python train.py --rope_fraction=1.0 --qk_norm=true --schedule="wsd"
MLP neurons of a small language model. Each row is named by its layer, matrix (down: output weights) and neuron, and shows model dimensions 490-553. Each number is 128 + 24 x the weight over its row's rms, rounded and kept within 0 to 255. A neuron's up and down rows have the sign that makes its largest values positive.
A block is one neuron, or neurons of one layer that tend to fire together. After each block is what it responds to, as a language model described it from the Wikipedia text at the highest values.

L5.down506 [132 119 167  95 123  92 108 154 146 154 150  98 101 107 140 124 110 166 152 117 181 146 122 121 123 111 119 149  87 113 127 131 142 171 156 141 138 137 167 163 115 119 158 105 130 189 139 154 110 104 150 143  82 126 128 139 141 154 145 126 127 144 117 186]
L5.down815 [130 120 125 134 158 109 183 146 145 113 169 105  87 153 132 155 144 153 120 137 127 110 157 172 162  99 181 157 152 118 131 111 168 150 130 111 162 110 152 129 161 123 104 101 150  98 106 143  97 161 122 129 146 101 109 120 124 100  86 153 120 116  82 148]
L5.down1119 [ 98 115 110 103 108 145 182 161 125 141 115 107 126 125  96  72 120 159 130 125 127 125 121 119 141 104 128  94 148 145 141 114 109 119 114 123 126 129  93 119 118 137 123  89 159 135 115 144 134 126 133 127 124 167 109 129  98 126 151 124 136 138 111 138]
L5.down1302 [ 97 119 108  92 124 134 104 116 105 147 141  94 101  98  97 104 129  91 127  92 139 136 138  95 130 112 106  97 108 122 116 118 121 150  91 112 134  56 195 153 149 114 138 140 149  88 136 141 102 185 135 159 144 141 110  74 128 107 139 135 118 149 155 137]
Description: Stats-table small numbers

L2.down163 [162 138 149 112 143 154 103 159 134 112 130 159 125 137  99 174 123 135 100 131  84 147 126 109 112 140 135 114 155 136 117 124 151 127 180 138 137 118 141 130 120 164  95 130 116 109 152 110 116 101 146 171 106  84 113 154 160 118 163 116 145 194 129  97]
L2.down274 [122 119 125 113 110 128 164  93 116 170 118 124  85 133 112 108 134 117 134 139 116 111 117 133 131 133 122 122 148  83 124  97 129 157 100 126 141 123  71 113  90 158 104 127 118 155 146 138  64 131 130 137 117  99  94 100 137 158 115 147 152 120 151 127]
L2.down391 [132 112 133 139 113 131 130 146 135 143 123 104 153 131 163 163 173 117 152 136 128 101 164 152 146 134 154 127 120 153 120 127 150 111 141 139 111 134 128 106 148 148 120  91  99 142 158 110 116  96 123 150 139 133 153 165 111 135 150 149 117  99 127 154]
L2.down416 [136  69 125 111 164 101 126 111 169 124 114 112 112 130  87 140 175  54  92 113 104 154 109 121 125 138 134 114 106  84 125 111  56 137 132 118 109  92  92 110  96 109 120 121 155 122 129 138 137 105 125 129  82 172 136 101 141 119 133 149 126 119 166 127]
L2.down428 [140 121  96 109 158 110 120 127 167 132 107 112 135 112 110 108 123 143 101 102 131 105 111  91 163  96 107 140 142 147 108 121  85 140 109 132 148 100 147 113 148 117 130 152  94 117 150 102 107 104 124 110 117  93 114 160 177 116 128  99 116 122 143 100]
L2.down557 [126 136 148 147 130 159 138 144  91 110 111 150 144 121 154 141 126 111 105 129  97 143 141 115 115 123 136 102 145 118 107 125 124 101 120 144 118 176 122  94  92 159 137 177 104 102 142 119 117 136 162 142 141 134 194 126 161 129 161 141  80 133 118 132]
L2.down633 [125 180 138 156 122 138 120 162 114 105 157 124 140 101 111 120  83 110 132  60 142  99 108 154 136 148 160 124 156 139 111 148 114 104 144 165 114 127 101 128 116 130 165 112 110 112 132 175 130 115 145 131 119 113 121 154 105  62 144 174  99 121 123 142]
L2.down639 [140 109 121 160 138 127 167 137 127 132 175 133 159 117 103 105 118 141 123 145 111 149 116 107  95 137 123 153 104 141 119 138 119 127 128  69 114 118 130 110 160 129  98 121 141  68 135 128 122 128 103 114  81 149 108 143 148 132 135 118 129 163  95 116]
L2.down708 [129 138 118  87 135 131 109 139 129 132 135 101 161 181 136 113 122 153 106 137  93  86 114 113 122 108 155 146 153 150 151 157 158 161 138 152 116 127 121 120 181  93 125 138 156  83  99 119 127 126  88 107  93 198 121 124 157 136 122 115 119 156 154 145]
L2.down722 [119 106 156  93 121  64 100 130 139 136 140 112 140 123 170 133 122 175 125 124 124 132 105 136 132 104 171 113 129 123 163 137 143 156 156 108 141 113 113 158 167 126 165 105 148  89 128 147  94 132 102 109 127 131  87 105 132 113 147 141 112 139 168 140]
L2.down826 [ 84 132 104 166 153 159 137 133 141 119  80 107 116 168 111 103 110 123 143 108 130 163 145 130  48 178 134 130  86 129 138 138 164 133 166 168 144 116 137 134 102 112 112  96 145 103 163 100 148 125 122 163 158 150  92 151 119 106 139 169 150 137 106 149]
L2.down1054 [120  97 158 109 141 101 115 137 156 127 146 169 158 116 101 151 150 163 155  85 148 141 150 145  90 140 120  86 128 133 196 139 156 136 130 116  98  94 111  99 106 139  90 112 116 121  76 109 108 136 107 109 126 101 167 129 156  77  89 134 109 103 114 117]
L2.down1126 [139  93 100 123  97 112 118 144 119 145 112 110  89 145 103 106 144 116 137 166 120 150 150  78  97 141 113 133 116 113  97 101 121 119 157 113 135  79 133 110 125 119 139 151 111 131  96 128 158 125  93 107 128  60 115 109 139 128 127 102 121  75 143 104]
L2.down1197 [140 123 134 162 116 132 101 142 101 163 124 138 105 102 119 149 157 139 134 121 138 133 167  99  69 130 122 147 124 127  96 104 150 132 127 122 146 151  75 108 157  73 140 116 118 136 126  89 109 146 165 147 121 112 166 139  80 125 149 135 139 131 107 153]
L2.down1293 [117 113 128  90 119 135 129 121 104 119 100  99 141 120 114 142 105 127  93 146  95 120 122 129 147 158 178 113 109 156 113 159  89  79 132 168 142 147 120  88  93 119 126 132 114 135 182 123 124 154 136 104 140 140 140 170 128 107  91 119 122 137 134 113]
L2.down1422 [135 164 151 144 163 130 128 140  93 119 112 121 104 182 117 122 171 134 126 144 122 196 169 109 126 133 158 121 125 153 102 115  84 178 156 129 138 139 159 147 137 152 116 178  99 111 107  86 112 165 128 162 140 181 146  98 183 117 137 129  96 129 138 149]
Description: Giving and providing verbs

L5.down21 [104 110 127 131 132 155 110 156 120 133 132  89  91 120  99 131 101 130 163 122 155 108 118  99 124 124 138 138 134 206 159 160 137 123 117  89  89  97 122  95  75  56  85  98 130 106 111 116 110 126 198 156 140 107  98 162  92 108 155 141 119 126 135 121]
L5.down860 [106 135 134 168 134  86 119  90 162 151 148 144  64  67  88 128 138 138 115 109 134  81 155 117 132  93 110 131 105 133 105 112 130 128 165 134  85 122 108 154 156 108 128 159 145 119  86 131 149 106 139 103 124 131 153 116 121 108 116  97 141  71  88 138]
L5.down1086 [134  80 106 142 106  57 171 124 127 104 100 114 133 129 121 138 131 155 155 158 161 154 137 126 134 119 106 136  94 126 179 168 124 101 128 140  91 135 104 163 133 141 104 133 138 109  93 108 108  95 137 128 120 151 113 109 128 142 114 138 127 145 116 151]
L5.down1173 [155 139 109 129 160 127 108 107 122 145 132 104 171 173  98 115 137 115 114 114 124 122 147 144 129 158 153 116 120 125 143 118 128 131 113 113 116  83 159 110  99 135 167 127 149 148 121  99 101 154 120 110 158 137 117 114 132 120 102 162  93 108 127 104]
Description: Main verb after subject

L2.down193 [135 109 106 115 118 130 132 113  84 159 127  90 115  96 116 143 163 152 133 126 159 117 108 134 138 173 184 125 146 130 165 113 131 142 114 133 120  98 115 151 128 151 125 155 133 106 150 137 111 130 174 120 145 112 124 115 147  87 124 166  86  93 128 142]
L2.down229 [113 119 112 172 116 138 167 137 119 123 137 159 168 117 115 131 135 132 136  87 117 120 182 172 144 136 139 150 130 123 151 120 162 151 104 146 141 142 131 141 119 155  96  94 135 118 118 113 122 130 121 165 115 106 112  96 136 110 113 123 131 185 102 126]
L2.down266 [179 122 127 132 113 114 113 112 165 168 117 105 119 132 137 113 124 155 149 167 107 179  81 147 142  88 140 132 140 101 143 121 112 129 114 123 137 171 113 136 105 173 150 165  95 128 115 144 120 136 103 129 106  93 112 181 105 138 119 108  80 162 117 162]
L2.down278 [130 106 106 133 108 129 135 103 136 121 144 149 121 140 117 133 125 116 119 132 104 155 153 121 160  95 128 130 114  66 138 108  82 121 107 119 110  98 105 170 123 132  61 135 146 137 117 177  93 120 120 115 147 106 123 115 177 133 160 145 105 110  81 112]
L2.down349 [122 120 141 158 120 121 172 108 109  86 123 140 174 128  95 115 113 148  74 166 162 126 113 145 136 129 105 122 150 145 141 129 120 162 131 143 156 129 137 199 130 118 117 106 121 130 133 167 164 138 128  98 104 103 122 158 146 118  96 115 103 144 130 130]
L2.down363 [109 139 112 154 124  97 122 132 131 121 161 107 129  69  98 121 121 131 104 141 142 112 123 174 157 162 133 117 118  89 132 133  84 172 158 130 172  90 112 141 151 101 112  95 129 105 152  94 142 133 126 148 142 110 160 128 117 122 104 118 135 113 106 130]
L2.down572 [141 128  99  85 168 137 128 142 145 124 139 124 122 139  74 146 143 112 138 128 133 126 133 159 112 126 171 163 173 104 101 142 155 152 148 124 119 113 141 125 118 177 136 165 141 105 131 130  96 106 144  86 133 107 170 117 152 143 177 133 119 133 122 166]
L2.down590 [112 129 123  86 133  95 162 156 147 115 138 107 122 172 125  90 110  91  92 125 133 121 135 132 102 138 122 133 121  88  78 156 166  69 126 125 147 107 163 110 134 129 123 166 132 122 117 103 161 130  77 175 147 107 147 143 114 149 148  95 147  98 127 125]
L2.down784 [117 189  91  99 108 124 130 125 175 155 121 113 122  87 133 110 133 119 149 119 181 147  81 141 124 120 134 128 138 115 159 146 152 114 169 144 119 123 113 131 115 155 139 112 146 122 125 106 105 150 132 113 123 125  87 174 123 129 151 144 135 105 104 138]
L2.down970 [127  85 126 140  87  96 121 167 141 141 123 115 182 152 131 126  99 128 121  88  83 110 113 120 100  84 128 172 131 173 121 129 123 115 109 189 167 159 156 112 187 140 119 122  89 164  96 113 142 129 133  77 121 124  95 114 104 128 149 147 153 112 126 140]
L2.down1231 [124  98  55 139 103 124 117 131 141 147 114 104 123 121 101 134 124  90 123 127 116  73  90 135 160 137 134 133 149 128 154 137 147  85 141 122 118 152 111 127 155 118  96 162 159 126  79 136 112 142  87 157 133 125 124 137 121 116  56 148 106 160 137 114]
L2.down1266 [141 106 120 141 142 101 200 141  63 149 130 114 110  77 126 154 124 115 144 130 112 121 109 169  96  87 126 134 102 136 141 136 167 128 133 149 176 117 153 160 120 106 112 170 127 131  44 109 117  59 108  92 133 145 115 117 106 133 101 153 146 113 163 109]
L2.down1439 [167 121 130 126  93 131 100  93 173 143 159 123 151 125 113 127 127 148 170  86 144 119 123 124 156  74 128 132 147 129 151 126 140 115 117 106 134 141 123 148 119  88  82 157 102 121 107  94 121 159 129 117 107 144 156  93 125 121 134 121 136 143 149 139]
L2.down1475 [134 146 124 119 160 146 142 107 112 105  72  81 156  68 130 146 128 146 105  56 130 130 113 122 129 107 141  94 150 122 124  79 149 122 133  93 147 147 118 131 128 131 125 189 143 115 101 119 143 140 146 121 138 125 145 183 152 133 129 113 118 142 113 108]
L2.down1485 [100 119 105 101 129  70 163 121  94  93 144 117 145 145 150 182 122 126 137  96 124  99  89  75 136 118 110 111 135 187 148 153 113 119 105 119 132 161 146 170 130  90 139 116 112 135 153 112 107 133 146 116 119  85 175 145 139  76 147 117 134 155 109 129]
L2.down1526 [142 132 156 111 135 142 158 145 126  85 120 142 160 146 149 118 119 127 117 132 120 144 102 149 142 100 133 136 112 132 118 136 152 145 157 115 135  90 119 115 123  79 108 126 142 134  72 114 127 128 151 107 172 127 118 117 139 131 101 114 124 149 115 114]
Description: Sports stats and finals

L4.down1608 [134 127 116  87  99 142 122 131 146 125 133  86  77 165 104 120 119 102 130 111 155 131  93 139 139 145 124 126 126  86 155 131 108 120 117  69  96 158 147 121 117  94 152 109 104 123 125 103 149 157 141 102 142 119 111 105 114 129 141  89 156  99 118 139]
Description: Table separators; -ay- in names

L4.down520 [106 152 123 142 164 123 159 137 137 114 142 129 137 131 120 138  91 109  93 127 103 142 158 148 126 146  85 126 101 161 151 177 174 128 127  77 131 130  99 121 137 163  75 124 132 101 139 106 138 130 132 139 149 128 129 116 162 110 135 122 134 132 152 108]
Description: Provide-type transitive verbs